Weights of a small GPT-style language model, trained from scratch on English Wikipedia: MLP 896 GELU, no position embeddings.
MLP neurons of a small language model. Each row is named by its layer, matrix (up: input weights) and neuron, and shows model dimensions 0-223. Each number is 128 + 24 x the weight over its row's rms, rounded and kept within 0 to 255. Numbers have three digits each.
Before each neuron's rows, "fires on" lists the tokens most often at its 100 highest values on Wikipedia text that the model never trained on.

fires on: " of"
L5.up668:152110162135131092153114145134137110124129089130113136142139138143118122152131114128105094099168106120119117135077089091150126099132119110122115156186097124085095162139113142134147109116139129173122133130110105111158111093143105115099127089175129123107154140092163164141125147168117134104109138062131146137130193123146114101145126132100187154122141139141129124143150173118151102093159130117095144144135095156109125081112144131097147165135138141142127138096138148114150121121135089094163144107090114140149135110179102131113141098124125126134144158169137134126150126175162150102113094127097105137093132123105115113148101081131135122132139138179125149090132197148103164163171

fires on: "9", " ", "1", "0", "2"
L9.up587:147163145175126152132107109157114111082108144156106121075113141130166065123115098123133093118137141093150151111137136128106133155142150142096107165162096096160109141152107162119176087156141078112170102158146083141113171090138114124115115146159134124105174151169102113109148137103108102077149143175145134157156120197149119173165106125133096185143121152128132131125142135137109151105110154172161068094112114117139126139129124112109113131100126136141118141106159117099094124113164095120123139138089130121146128121119136118139131139088145163116105120136156162150118154103132128135160123148094092143121148152111136124139129098106117132135103108099120179127127130142126113140111

fires on: "f", "-", "mer", "r", "er", " N"
L6.up802:121111123098126150089162111119141120159119119099154166130112121096134122113091120121118162147089112151104127142162148148086138104157169126111094145153107117141148125140148172120166134118095112188091092118128161137085119150115165119115191156109111160119166121198133112152165168122134104156127125114142134093162101112100136123131142120142089131111144126119164144093126157116152117120124155118150183125103169131134132118171114122133106127109101105150126146113109142145147085148141125101121122153107167143161128119138144099102133104148107127104133102135129132137150120132162111095095133132139101098091133109137145174123077120141121121116075109081155127136123112131096052179126

fires on: " b", ".", "9", " L", " ", " l"
L10.up601:153132128140151143162182118117093107199152105147135134132161110100134119125132129104161126128138123169176095141131139090113139101109155130136090179139134159139111151122115120109185085138132087113145162105120130141143130120130100086087117136197112131105137137180111105143114087109127124146147095146133167120168091165094106141081112132123116174124100150102146119131135106120124110137111158097139121141138130096125105184107164134121092181131137130134133097124144100102130139121086161088148128106095120139145140120133130121132157094097186115125076111129115129124128148117091147145164108127109082123142152141120130083143122128160159122137138164114157123097121119098098134120101

fires on: " of", " on", " from", "rom", " at"
L5.up0:135103103138162114151115153118147151165111109126107157105089065110147141177112148102192123074144156144143109063121131138093171129132141107135134154132137120106095176114159133154127145099130125136098135105104138118157110136133110121123087112127175136113144145128122154159155157127123130120163087148121121141120170176122097115123154150159082154100122149121134112135087153140102129106143104158120120113119132124151127090105122149086122121157129144127068113128112128120162092111142093132128130140154090154138125163097141115105114121172140079115130187114117158150157124138151145136125091148130073091133122115104068145131141115095137128104134119166143134117153114184121126151131

fires on: "0", " Sh", "h", "ay"
L4.up880:097128127149144152125127136125157104088167163112115144103129061091077116146130129155151148172133109102135175119141105132105111156118128109143112140101132102074133110162118095157145114159099157127146127138136121107108121147076113146136172130120092111116116084150123099133134116119164167136143129121117139138170129117139091115134154089139092126113144145167120126138148126156169141125130162145135143132155128147163127138158135161142138130130119203074134090132114152132110117118118122171116121135108076103166143156155144133100161125110135087094174101102087135088163114080139114153107131164151143084146116128123119075128161121100129112123144081145126141094129156157136133118144

fires on: ",", "0", "9", "3", "5"
L9.up327:118132144105159154137120126127092194130144114136139136109122141122109112182132099109080139133153134134106098146096057090119066134080138101118135141122091132128105121132134097139125101144121097103130119113127107137128130115139151136130164113096139184132175114123135151167104133149136150139113144154182140149134096132144138171124146121100160125090115120166174104105162153114162102111097146118126130073126181125141123101148159117119098116147146148111099140150135140150152123156063150167152114135116138078099155149136139108112117133091158147097106120164106127097106138155128112161169138167151111097151122161102102141143121115088153087096137159148121118119119141127096113124131

fires on: "and", " And", " At", "g", " A"
L7.up52:120154094091138137109118130102187135141118167175142124156064110137109157166120098183132141151141121101126106132154114152089135141099122089124157143126114112125160110114141140132167115128147132145163145124108078107115127155096146151090150157098116121134117085111096138096137155099118117106108105116110118070148070112128135111119096099134132101112148141154165157114151080124101151147130145162134142111133113117089116128109139084121098126167180154101128178150117150163116148125119128112105118182157127105121186101148134110103124140156125108178122145102123131116109156142091101157120149122157153195117133134156131166111091130138114125129152105130109121127140117149114127112144

fires on: " and", " of", ",", " in", " C"
L6.up596:127190139109147135149158104146110112166119125106111073113094101113148115131131103140119146160121145115123122142117134117099132104112150110127129177165152112108145153158129143094125042120104130129170118105112118081112085135115091104118108172137108135099142135163205127129102111134116114144140123138104090167198114101131117118143164095147089081179141133103146113172132185130129171130152118105163142126162131148138137138161076133158106131138116120154149147107160114126130138120087112124116117161125128150112116112149139151087136088152125095129134148096104165103160128114137163145120137102149113116129156122138097108128114100129140164122145127128101124118111145096122138166105

fires on: " by", " in", " on", " to", " of", " |"
L9.up639:140113146158187134125126122118158106124124105124115100120135105130108150096138107129134103127140152118136129103120158124122163166080147084131149189103112100083084120142152162124131138121122127139106156071094127123153101131126095080164065130142141139127157087102161111135200104085126104124105139153109110167116142121128134094157109128093098141138102136077121121120145154124106139155128135121129112122129127168094159099147149161133117180162077115105156071153128185115099123133144145105113128107147167107122160142108136116130135119135171102140149203110122148108159100126139115124136125139129133148119108113172157115121173116118142136104154133142138118139146104121130101130139

fires on: " New", " of", " Te", "ual", "ial", "ivil"
L9.up674:071118135129123101096124115122165133164100129121107119135122156111146118155125152116131084116146130112097135113103107159109094096107121122108127178152082090113130108122128154143108135100179133135138130113160170132111118099100134142133113135118143142122122166138128134144154144163142179103130114083162142086179173147128133113085166141091140101139114183155118122125155172124158159072153098121083120072149095139130137142122096137123125135142105107160156127147133124167093185102137124094127125132089137118145095156109118142117123124174123145116159190150132125141121143146125131171105132115089100136097128150148108122111094086149164145129120105136119108112134164119094136174130

fires on: " "
L5.up592:142082131172103122171103159119145138137135124157129085108115082096132090168119132147121127115139124150120123108153118116103136132124145122132131115112130100134127153142094172103138148087094165165167170147101130077177126102138142099155131126148165103120166111107145099170121095123093136105080073146152161092145137154165109132126134120136121134153146121144164188136151115070150091081090122129111132118151087152137150089115116114164144133127108139156143127158120100152105132100121125130121143166127107098108145108153126124131110111084125156144104161140131109134133147163128148168132134136117136178080101114097099113104117150130142117159170156100124109124095137158149099103128

fires on: "p", "at", "er", "st", "ch"
L4.up868:112110166162102104150107132132152102141128111177144103170088130144125128088096128107158162093161105114107151108129136079126123099152135127158149135106092134133101114118093101088174146129146092188145142155183108101151186163082093143104120149145148100100162150116130112128142144141133139109150162127104104118100124120087157113124165161149101157123134133130116103127121094151157102145117105143126100121117106169114162157122111128129139140115164125112112123119135176123121130082140157089114126157155136138111156165123144158119156145167117146086131138142132135097112118095164117116153078145128091130119118106135134137141121109112164137114153061109130095140126158175114099127107

fires on: " at", " At", "on", " of", "t", " By"
L7.up187:131134137127134103120125128106130152148124131126142094138143137135124160166150132180092123154112158173130143114135150113084141145137105127136135099155133137096128151150177136122157108081127157145145165135121123110120163139120099175139121125068131119105138108121139120087146124133101089162165116126125160139145122209140098119116096119115139078115097094126137144132128144099165133159088109128173121130137073115129133169158143106114131159136144121084128089131135124099124113150129106129164143124081088098151134127147126126138123132110111069106130130134093115124135127164156107146070154140135142168137171127150087118171126096061111119095100110132126151136126145186121153162102

fires on: "8", "9", " of", "5", "7", "way"
L4.up334:145100115184122100128095176126127142151133168141156128117149077141097118192102122113112118107110121128122098146146154105126114085110106133130093129146137098101118120147091121179134148159128078157140141133119109140115127132127153111176105124126140154161151129121147135107100093127128116124151180181117113148153057132157097145124155108098109108142118153118141102098147134156120137144096100082108066103152144146158152121122147144106137129108143142073135142148133080114161085140139151099118159153110125111099130108138133118146154121114155131135129142141110152146107173149172099118137116130113097089180168142108117118160146086144175107109111144130140127154132108123103093155118

fires on: ".", "A", "oy", "F"
L4.up125:122155142152106120131130099123100115127134124146117142125180174144142172104127116178093138140137129128172112167126145105120145083124144131132112126120151088106115052134134120174119154104132133136159118116159110090131127113140143114111111103137102108088189113123127120103123081094122156151169132110142114154144125132140117105123159141135139089130131103164083149144136182123131109188124157104128162145142139146113052128136114122096125151114148155132129126138111100111135146118117121118136155127126090122126155112167166171095116133088172113061111148117113126120109178116151125087172138111129128166118092074140135083128129130135119108163137172121145094138123153138142111114125

fires on: "'s", "'", " his", "en", "ir"
L4.up192:123158092149092102128167105130134097136128145125158136095120085130133162123124106147114133130156126115132106124137143149129130108127126101082115114124096086093115136078156097150148134113099156132188165151146102126122120100143116149119166144155131114170103100102168118113136134102137104172117140135123112153149131170143109120071102135195164106129108093117073115093090064159137158110146107116125112131139168101177172117142118135106142120116131163146111131109163124161137152113121153120119106128102120135090152163136117117137112157145121127115083140171170084148116125122196149156121137120145121119126174127109141119142122109165089152146135106137122111135129143157135107108078

fires on: " =\n\n", " (", "one", " %", " Time"
L5.up45:134134138111131162099109127131118130082144180105132109111136139121143115132105127128122148146134111113103109117115156107120145132099183094152165157076178091117096100102137168092129157100136126128122130138118106121122160101120115166108099097077119096123140121092139119147175110171135157166170146154082099123116099164166085113146142159133114089175102130149129136133074078097140128115125095165108143165106132115150113117117113105138107153106131122141116151105108126104103151095109188180141146163132153160142184143139153109086138138132103125121137111132134134128135149117084149132165113097143138150115130126140129138132086174135143129157138099138112082124127164159127112130112

fires on: "m", " in", "om", ",", " more", " M"
L5.up536:134111162153175141080128142141116132161109092081145128084126126113187127135179105125160112110112151148107100138115103135119132128139149136116179133118062166087145138137147131133120178131155130152096144163111130152143116183130122118147183098136100142138116117124118128117109108129128109132140129150141104124131133115113109130159136121136102119127089150131160146106135183143151164129127116147123148167184129127158156099106082118142072101136107115085151119111093132081101152145115146144137091144141098157078137138125152115114093111120160105131155175132118101154142113133155132102145123080154128136163071096117142145115144164130126093129116078149117116145125094131124130142088

fires on: " |", " ", ",", ";", "ina"
L4.up453:193148144145155124083144130139130119168105093124151103151085153148154116127162133135179118121160109108111128094135097135118142096108137159138138087136081120104120154106145117148149143134102130145142146134134084129136129137146096122121143148139105148121123080131106134127148178119118121142113129184155154132106121183136102143103114133172143122112141105133125107113155118116133070115116155143167087106128103117161116148106141136129145123169133095150134152115126146100134127098137140144126110118046101141163120104139133147130090108158169112147185139098130105106181089151120132104116145165099091114147106106194120107120126104116171133120112147171087128128116082138101116129113

fires on: "P", " P", "\n", "p", ")\n", " of"
L7.up883:141115136118138166134107087179152147167140150143130128113095153128141142094139168134143122133109096099140108114095177118146131137112128141182143078129146117132099138127119128125088152125118108154134092150110096147118129133129158080113119155123131120114132128145134092124143121209161134152177116163053158155127110156141175107131152091117114130141102106158074129096143095133156130118120117129158162119123124109124150169096113119107100156121074127141091119146134102078079132121136108125095110139156123134151139124163091128111135149118087101161139158151116115126106088113126196179170120132129091097137150159148108154106112122144145126127100140126127139124128114144137149134107

fires on: ",", " with", " of", " With"
L6.up301:127150163102172122133121128156144155126149129068118130097152141141127176109146117126085170101154150149147130165162155116158152148141110117115116092148117112143130112094129135160153145103147083147068127065101091156096117158122178143157152165097108162145091121119127132141167107121133092131135124144081179097123117098129136146135122148111120093145120118120141139121098120091171133137108129116149092121145121127102159115152155127127144143123097129116105133129147104109154091117100135127134151121135106115130123171161112125126121189180079115094136099143165110163125120116129127148089104114085114172128146126092136115150123152114096162091126140128102151094169127150121106149095

fires on: "est", "er", "op", "st", "b"
L6.up592:120107184127078117160129130114127135151155160122151105107133092132143133133091130170146149121105125137099137158154107117095120128177135125118108084102113150128134153118111134140149133094146127164130082155149108112123160163153133121133139100149167114134144128174163105107114168117124124100101136129106107098146106142130129109124116080129153145117117123110112137084123117116184131125105116124139153123129135143133153143105155185112120131108116110135108163105151141134173124106177119088130132117125145139166132110168138138072151150159152113148097116116140105118106124130092112082167109140123126088131091082122159185165112100144122087124142063129125131113059160153098144173157

fires on: "0", " "
L10.up738:125144154124136165136118139122176116107163164135114122112149088105123128134133121139162138120115114148122121132148119100149142137125115145109101131117160152087161123150119131143149117117143158141134169167090073151112116122096128107158113095154095132143145095142141084150119108117124132095083116149139177149123147142097108083131121142132136101131105150134155148118127103147138106117137159116181114078179131104136104116139105120108123119142150132152144110139139143150107165074135166183108121149078136103142186176171141082070125101114112139120155122109116089067137134100155161125153154158133141165128122111092101069098102113143139150129124120159099126141139144126079112139119

fires on: " as", " dec", " As", "it", "As", "as"
L4.up477:183155148159091116116147091112125079096151156144096109136120122141159117103143136145154135103120110130093108125134125158142151171118147165146073103144112142127145148109088121145098196099142138096124133118097144110124104106129125123099139131125153101148131171131144149129194088133101078143164143108134154117159124122119145167098128139152145130138076092119149168123135167128109170111146096121130116124113098111086135131118123119133117107100094118131143149122122137097147110159075112123141143119104141100118117134142145093151098133102115117126149081117162172107144149150152127164098110135086146168151119147147139138130118107121160134146077069122118152084160139156131146103175

fires on: " in", " E", " re", " In", " pres", " on"
L7.up648:129098112162160122116131131135084140118089116116115137085151144150150134171120127174121102131099149166172140134073116149127101136129159128110123119115154149161100094104160124110098110132123139133138115108093128134162147167111127119078138112149111151118160132098139117089140124158089135122133079098144119109109177104138121125147153142110149172134113123112171142094080125121134116118097129132078116151085152126130138147110147076151175179172115110117150129121151128122141128111118142119144124134092115100128141196116138073129141089117159121122125102127155136119108154155126167128108093106168123074135060102113103109144144139138156162150139184124161129141135147134141099121127

fires on: " or", " and", ",", "yl", "om", "ys"
L5.up501:152141149137177131142076146111135176132110115149144116114100130094142151141093121159142148130129130140104087112127149127133094125098175130096128133152137088137111132135085146074169098146162122139083155101165099126141103113107110094139127169140109138127088150153187136158131143127092177122159104131135108146131142119123110143127138097113162121125130149090115137141155136114098123104135157075087103084127164138108124143157111108069123118132151101122155114089128102099130078145107120150123167123113132104141089144122123113089110120116148159130126130073158124116157164146167149097149107161115122117107130111151119086119148172143171128125168167137113137151137127114168097150137

fires on: "m", "om", "en", "d", " or"
L7.up688:105146121142154161134086118094125084111118129130124105124104136077167167115116124173100075121112131138096141151077159157081116141137133140129067122090113153153167141155071145122162182125123122175105135115179115144134127148105121111149128102128102127129136129136164112141094144121150159140107128151116143112106085122140158093126171081173119170145130131096151127122141130140112133095148151148134131159137155161108130119171165106083103122156117112105157139108130125113144127120161114167135101125144150097123113123113146132102085076111135113103102124129144162098122147159099145110096143153174141124160129146133121120148117119121160173095126114106091094153088150124132121150144

fires on: " of", "0", "x", "ter", "1"
L4.up270:106117138152123075163154193173121134145125133126145120126100116143155123135161174128129091133113177138126137170092149120106140102130127142160113151154089128106135166098142121093095154130103144142124122082094141097120143141176112137107080175127151137103104131093112134151122148124145148139127110101092097131136100103115117120143125139093128132208098151106148126096131143085161160108150115123112126103114119129142134108119111190126146161134117157124152110151134148137116141116103127135138109153136065123116110195110098122143070087103153091152106118119094113139134145128134104187134123098121092130142109133129140089158102154129112149146137099135148153125145104153134116164141

fires on: ",", " in", "0", "s", "lands"
L9.up129:114099142125192142154117101104159159069128120099097104117146149129137147156154111133096174102127121097127115123149083151116127148103149129098154102141117131139093125127142113160125116110100092131090106137102131127124120160129160167126119139159136202129178086100158158164138105090142125127142085128146170128113105110151107112109126113099142157103175089134146089136133123126131149131122111160148144134140111130133174132128124135116111135171127128128120155125099134138131116123140177137125105091115122140118117140154086121137101140068140090095121113140082141121124126139121095209176113108108113162141102111118120128116129153170143103163147109143122110110119094188162129144148

fires on: " n", "r", "N", " N", "er"
L7.up284:151112139103147130135097121149132146141117125124116140099106138092107114090130155121092113131125096135126114148134128106113160126116140126144140111179154133103115122120151144112145157136165141197114114121136139087084141151123130105095133115136108137150169122180103139149072166146143102150109138137089127104125147145125144106143132129169130142054071147165103161149120138082132162117159103106141142148102139140154134110148118177093113163117096125138154149144127156126136142128073120129149088164132106069163129156131125140098150094168157121131124156124153103140128109138132085118105122081114123098106132159186121142115100108109101148145146155078129144143125103135070158133156

fires on: " ", "–", "op", "ic", "-", "ai"
L6.up62:142092123156098146160109129103155135120145131173131114094138138112170117120105178160137145106128092085107123110147134096113141110146159126136090116127110139150145122130153152150186139121083137205097139084110115120087141148111116112110156099118113136156137116159160162159126105095086098089128124103146150076130141149119101139152160136144122114090145149104126171109163145109141089124130127108131084088116086125104156140091149125093127150148170149164129126121136139120136137100098113137122091184108163108100151141133108104161118134106088131159136137089132113118161103149128148115173123156124111144123153149116122125133084145123147122154127159094116141179103145122090101145147

fires on: " ", "–", "0", " =\n\n"
L9.up144:151173139133143150104095081092141116151164149126149136122153152141109114115131121128103107125132136101154130178146114139132130136108156174078097124115125063125169111126149152074163126127141111109127126144113092126126108112141129104160075121107175159108149104157159117126091121177145107144120118131135155104131116155168147127100117097111137119125102169147136141085124100109143103106127128118109128112131165149121118125135132165137158104123153148147140104122137121126112135094097105143151132146115097140189169134106155096073109138148114136116097120115084105141140082132148159142129236117177126128140153133116101155106094144141094139125113109118096107114109114155131121148111

fires on: "'s", " is", " became", " g"
L7.up724:138125115115127105115143127143119158184145128145137137126077109143145156151128128138115132124133122090117121191095140132143135157161162156147142137083108102088138124082132145182090130078148106145083143104157117098129182101149159099127159136109119156087101138141129102095127099127129193114106157130157119115067136110142120105136110085154125094147102096101124142109130113107138149142129124077143158096151143090162128135137100123142129144112114148124112142131101168108131083107123122174093083110110100155165113112128166110100152165158159126107145119118165096107137154153137106132122121155105141090104137157175144135153127130120127136125145126115097114144178126120163103130151

fires on: " as", " than", " ne", "ys", " Be", "As"
L9.up282:142143103093112111157124114131136104111118114118120127139105143135142156094117184139121098124142107100126095114168132158131114148097145153181099107137110130146098123160086123105096152124134116116099114079090147147152119128102152140138148084143165152134124141133132134140155113137102130072123141087165131093123142129138162150116155143097144102154135104114123104087152119182089139102107139122085090104144099159121154118150180112128130127170163145153110113081121116137114083124088116132161130123119132118103107135081179155106131150126170120172122099123180150131141166151192152120092162140124118109088124119119146154102133148127119157140144132140132143131160105166102147124074

fires on: ",", ".", " "
L6.up581:113161137132090136136066139115126135118166121133124107116153106180131141119109134138088133121130109091122133175091125088147141114140133124077132137145130126073135123101103149182090159082178111115095154125115118130165135128081094116147126109125134112117151117159118118120138111105150106109167177136135153148194171084104150116135122171149090133123121135147134149097084132114146131164132168126124107144133105120133122123185141127096124151106100171120124164163136151112155126137101164116115127096117095146106132156104154137117102165116124077107140089141128137121159177147098140149116157162110119153164120143147128097110093167108151126099106140120118110110129143154095108141149

fires on: "i", " J", " R", "j", " cont"
L7.up778:123140146103136152142148143149139114118161108131119119085156107135063178097157121132129123120120139151143101119078178111108099117129113157086150139128121115146151128152084078174119132140158146157158134147141147112138122149111122098102139137134134097102101143116108145126138134098168176139129071150137127109112075078146148145122116082090113115127146108119114170148110133153100122132098125110106129171099149130175137111152113158118100152096151138143129119117121122120103113096096139134112115150149134147120142141164119125138122170143143107133132124122147113176177087143132100117141152114145122110131145134157064159191166153118142159131067139124131113115177086121091114112103

fires on: " its", " them", "ir", " their", "'s", "en"
L4.up717:142122138132153069195093164114141122145126146139125144112129128114110136101157132129130169108150148163133072125155123147112160101146149106082154186126102116083169139122101106155119132135110109126130127134134131136096116106098102136126151132116142148127129149135134121105137153127125160130131123146124113101049134172118137165106135098150143103134115123125150126105138120135149148145132142132099121135151190145118121139155165112101126136102145179163119132100124121148128138137091138163093114154111073139119081152158151115092112138088152103141161145167118128162124143137145122166138079127099099143141152096132132113108102157160110155078123089130098099136110116107124108137041

fires on: " a", "|", " ", " |", " more"
L9.up356:137151137138139109115124132127105126129187114132117129151110166130177127108113118110129077124135141136105085122161147121178160117146123100105148138137099105123133139149098173128142149095152164121110136195139132136095167165082142130130138156087133103100165181114101142133117134155121154142101155123126156209152100132095123143079143132126153128176101138101137115120131170131144140120115083093146155108144138088087089109094136167155138117147121127151134117105135136117104167154153139091132124092116111150131109084122130160154133097159081133153156132135154123128145136113157124130126153128079138105095112134106145124114074127113125151113131095098134112116143076095111110132149

fires on: "er", " such", "om", " more"
L9.up835:144117127145131073129129152112144089148114129090144145137157076146135138127117141181158130119151133125136183134102118114093102136116131128147146167127142157120132143088111126123120144129157113159141156142141104109146199124102123120152124091142086144096106104131118127157105136147141113148106156166131123108116120144102095142118125112106130101097103110138152112136124109106135144094162094122117153124130177113107170106137158132149144134099113103115133139159065088148101077135108114090128108153110098108144178135115099153137132119178132143114133111104139129130134144163135141106162121131187181146144071099152132136131136176116127164112111078106156107116112053127127131175136

fires on: "ed", "and", " met", " mon", " At", " By"
L9.up368:173119133122154135147107098130138138114125098169165090159140108142148172162126123156143183090131148118119125127138150127136141127117133095102121127130170087132144158118158133118130124147165151139115208128159151091101112113098134112075107120064133122140122090112117127116126109105089153119145102106122171108153098148124149101090149111142144126129147130146164147127122120106126136171122088156122090139110140146140135111143093122113116120141115097080160123115133133128113149159149108103132116116083118122140163135111103079085131126110116115144133108139151111113133205161134090115074180088142142162094146143129112137165129124106125137128139118146129171124109089132178076120123

fires on: "1", "v", " ", "h", "em"
L9.up91:122148105178128116087141146163125160121117126114131097119115152119114125093155156119165144140128146115143141146103120153161142124112098112128169148084129130119091160107091127127133160127142123127134127121118164104091149138146138119098180109120134144084098147143061097105149170122127107154143109122120142092104121093113188156061128081118125108135131097141150155117111117118135109118115073130095143138163162141163146045122149148143088103111115149143137144134155119110138135136131112120115141127176133125189130144119126112144159090138140100130135172143128132132152091168167154120141104105147150151148114126118147124103122169106140106127079153114093122133138138156100124190111

fires on: " in", " and", ",", "),", " to"
L6.up723:153118118169147136157127112167108120156110123092139137086090126099153155148128120105112111143095177106097113113153148142112101144167162117098136154097077087119139115153102136129094142101150088178108163125113134123139106116114109065130115155085162140130121107153146121150144145171113158156127144111140106151154114126107094134128096121156138119125093122107082125100171144121153156108146125113145144147120115122184105104138119116106117170133139101160173128139145152097111166104150097149134084146082080125134149140082155109103113132130100109131138171107128172108127116124108159139182135123120161153143162095143127153083144107106109115109123144135113111131152169118121124169126

fires on: " an", " P", " Best", " p", "P"
L10.up239:135056141104112157130143155152130129153079152175107156107129167158141111107136150139152091127123121139149155132136177151174129140095140098161132090114133117114125141150129127162119127127124122145116144109104127135110147144080099108133166135117104120125151120113115095078074139138123160098156149114106105149117097140148129146103135133096164125149104139108132116099150146151146121129136197099177091103109086200139148144161131125129139089137091112198114123109102145134123152109147080114145062110135113113103153131134112120131130103084085100175141127137136089117168115114149132096155115133139118122137118143143111142104141125092147123126111101123129126154151171147143138110136

fires on: "2", " ", "0", " st"
L10.up114:169156130171134118122066152167161147099147182150119117162162126115135121094159151123118123123123109134091139140125131118115109140155154127081124075149164103100131122140131141153133113055136159148115140145131178131137140133085057104169129181151112117084125123137141126102139139123133118097088130145108153163137132120133106136166105111130170139156087136144114129116114095127145122088155143095107138147115159133128141138137080148099125170096133114120147123146123147141133197118169108100130092104127137153129113104130104121158120093088095126127136107149121146070120117146097147142106134088119173133130141109117158097119109163124131124150104132103090138122115139116104114160161

fires on: " of", "0", " on", " +", "ver", " in"
L4.up514:122073082162148089132142188147182157131135138144110132139148133104134108153150144116157095091114117126142115118082103147102121144122100141167135122138138125140165121145136119131113144135106151149068101052114095147147121163132104134111117141144160117100173113129128161145143124122130099150086143099183125128134140156137138095140102124164127116077120137090145136069108165117098116107138100095160116106107144131130118151130139147139131162147129125166125142113147121140140104096118127134130128154141132127095168159102110110106140084116118119102124148127169120134122127177144145168160120091113128097122118114134113103184128165084124158149135129160163087128120086146094123103173

fires on: " was", " is", " a", " as", " ", " became"
L5.up737:171140138143128158146085135094156133164207128129072147120113113162099112108140125087149108110140143149114133103067145133130164109139141144127117147152082074106119148146117099106111117099116114143135129116139143129193160132093100146173160140078123157100141154160113146130102137108180138097143119177174124114102108147171155102131130121103134125129105109128149137094106143125119152131153134118104119134123141141114112126121122090147093148114122108126122142106127147134146106097136083147153097143103139147142145101127122131091159130178137141097148142111103115145160196162143152110125128110116160082147147079094121108119142143127124092143133089117098101165146142094122123117133

fires on: " J", "9", " In", " ", "0"
L5.up582:107150134136146106105133127136143146096092129116111160138143127117141159138154109144139144133123116158121119138160103149132152097130115135106145141107120121133134141177129151149109116181123128154139140100117093092137137161119109065095152140125088086066124120139145105137160095148081092149138129142108102136108066138138142150157135129127131183103153157106170098124128089143096134162131135120124112153135149170115129150157126086097116122095144166176126138132108063115144110110084109127132176096143148129110136146145134079104132137099154140145120126095133134123096129109146138083177137136072121092152093144124114115165103125165121176105163099147140110138127126149151084158152

fires on: ","
L6.up374:147115158109136130137078165103131138130151088112144115151113125190139124126118128109114155119145119133099141140083133130130108121158108120074108103134104087114120090139117111135126127129103141128067144150109098147137092152106092126181142135135143158099072132147119140104098154087112160095123142154126216087172138126097152146169136147150093142139098132153148096121132126128105152121134142196119129166104134152125137126136129111135125151130117106136120117139155116154140107152093137128083090121142093123106134121146107190124143153167133133153116081159138164160136132146139116140170166110165146118145107123113118139076104122128147157109119152125087109129164124144138091122102

fires on: " (", "b", " %", "otes"
L4.up422:156149135132113122087124110089137114163125167152119119139111111127171121130164145143170080112104135176108098156120095141108110129133080119166178120119194110148134122101106110125155098161133115088151132122083098159132147064117098147158126128096147152095147129105153102157152119134143162128129134168169140100124126175098109085089159123155127108141121135109163112164123103097130130138136128164127158129147120106116130133127118155109083113134151147139135088125142098110149110083109122148133111146136136164135112140152139122121152168107113154158142104120148120126158102148140137144106091128096152115138097146158114134115105191117107108081132104160077124133153131106118106152078

fires on: "m", "em", "h", "anc", "j"
L5.up229:071126144193118143120115133128135139152141168149144112130139128106139107120150169123150084139161154113118110144155120119109096167147088124129110095128142129118072156110115103176127164134122114132125125111128175105143128146096094173132094140118129132167124110063127137121116173158102113129154116087144084122110124168086136112065117101130128138120106126080120160119123123124114123101139128168134155153116135105103134101106156100169090149174132152113119102122156124158118145071117130110146178098138094117127129170116149131155175130179120135179105167153078126131113123128177156117151148109139127109105159144147101120118144155126112098133100115105115140129127132110119143133128

fires on: " ", "m", " |", "ing", "|", "b"
L9.up158:160137153127112104154139152148127100197107130130162104155109106111134147123135169123123154124114126137126156113131120124144136107142135132147172153154066147079123139143111197158150109116139109112147130131126140139142100139109146096148166128119120148146127085106114145122147118081126173132073132112128135123134125141087151173098146162123151154098135143133108116142178121139138098084125095125145132112151137153115089126136112126134142106109106117141155130122143108137136121105119129101156085158159090139105131066089131125154107134087120100114144094101125105115136124113127178145141124139037141135107083144191089161097098125134110158129107128117133121154159097101107121156157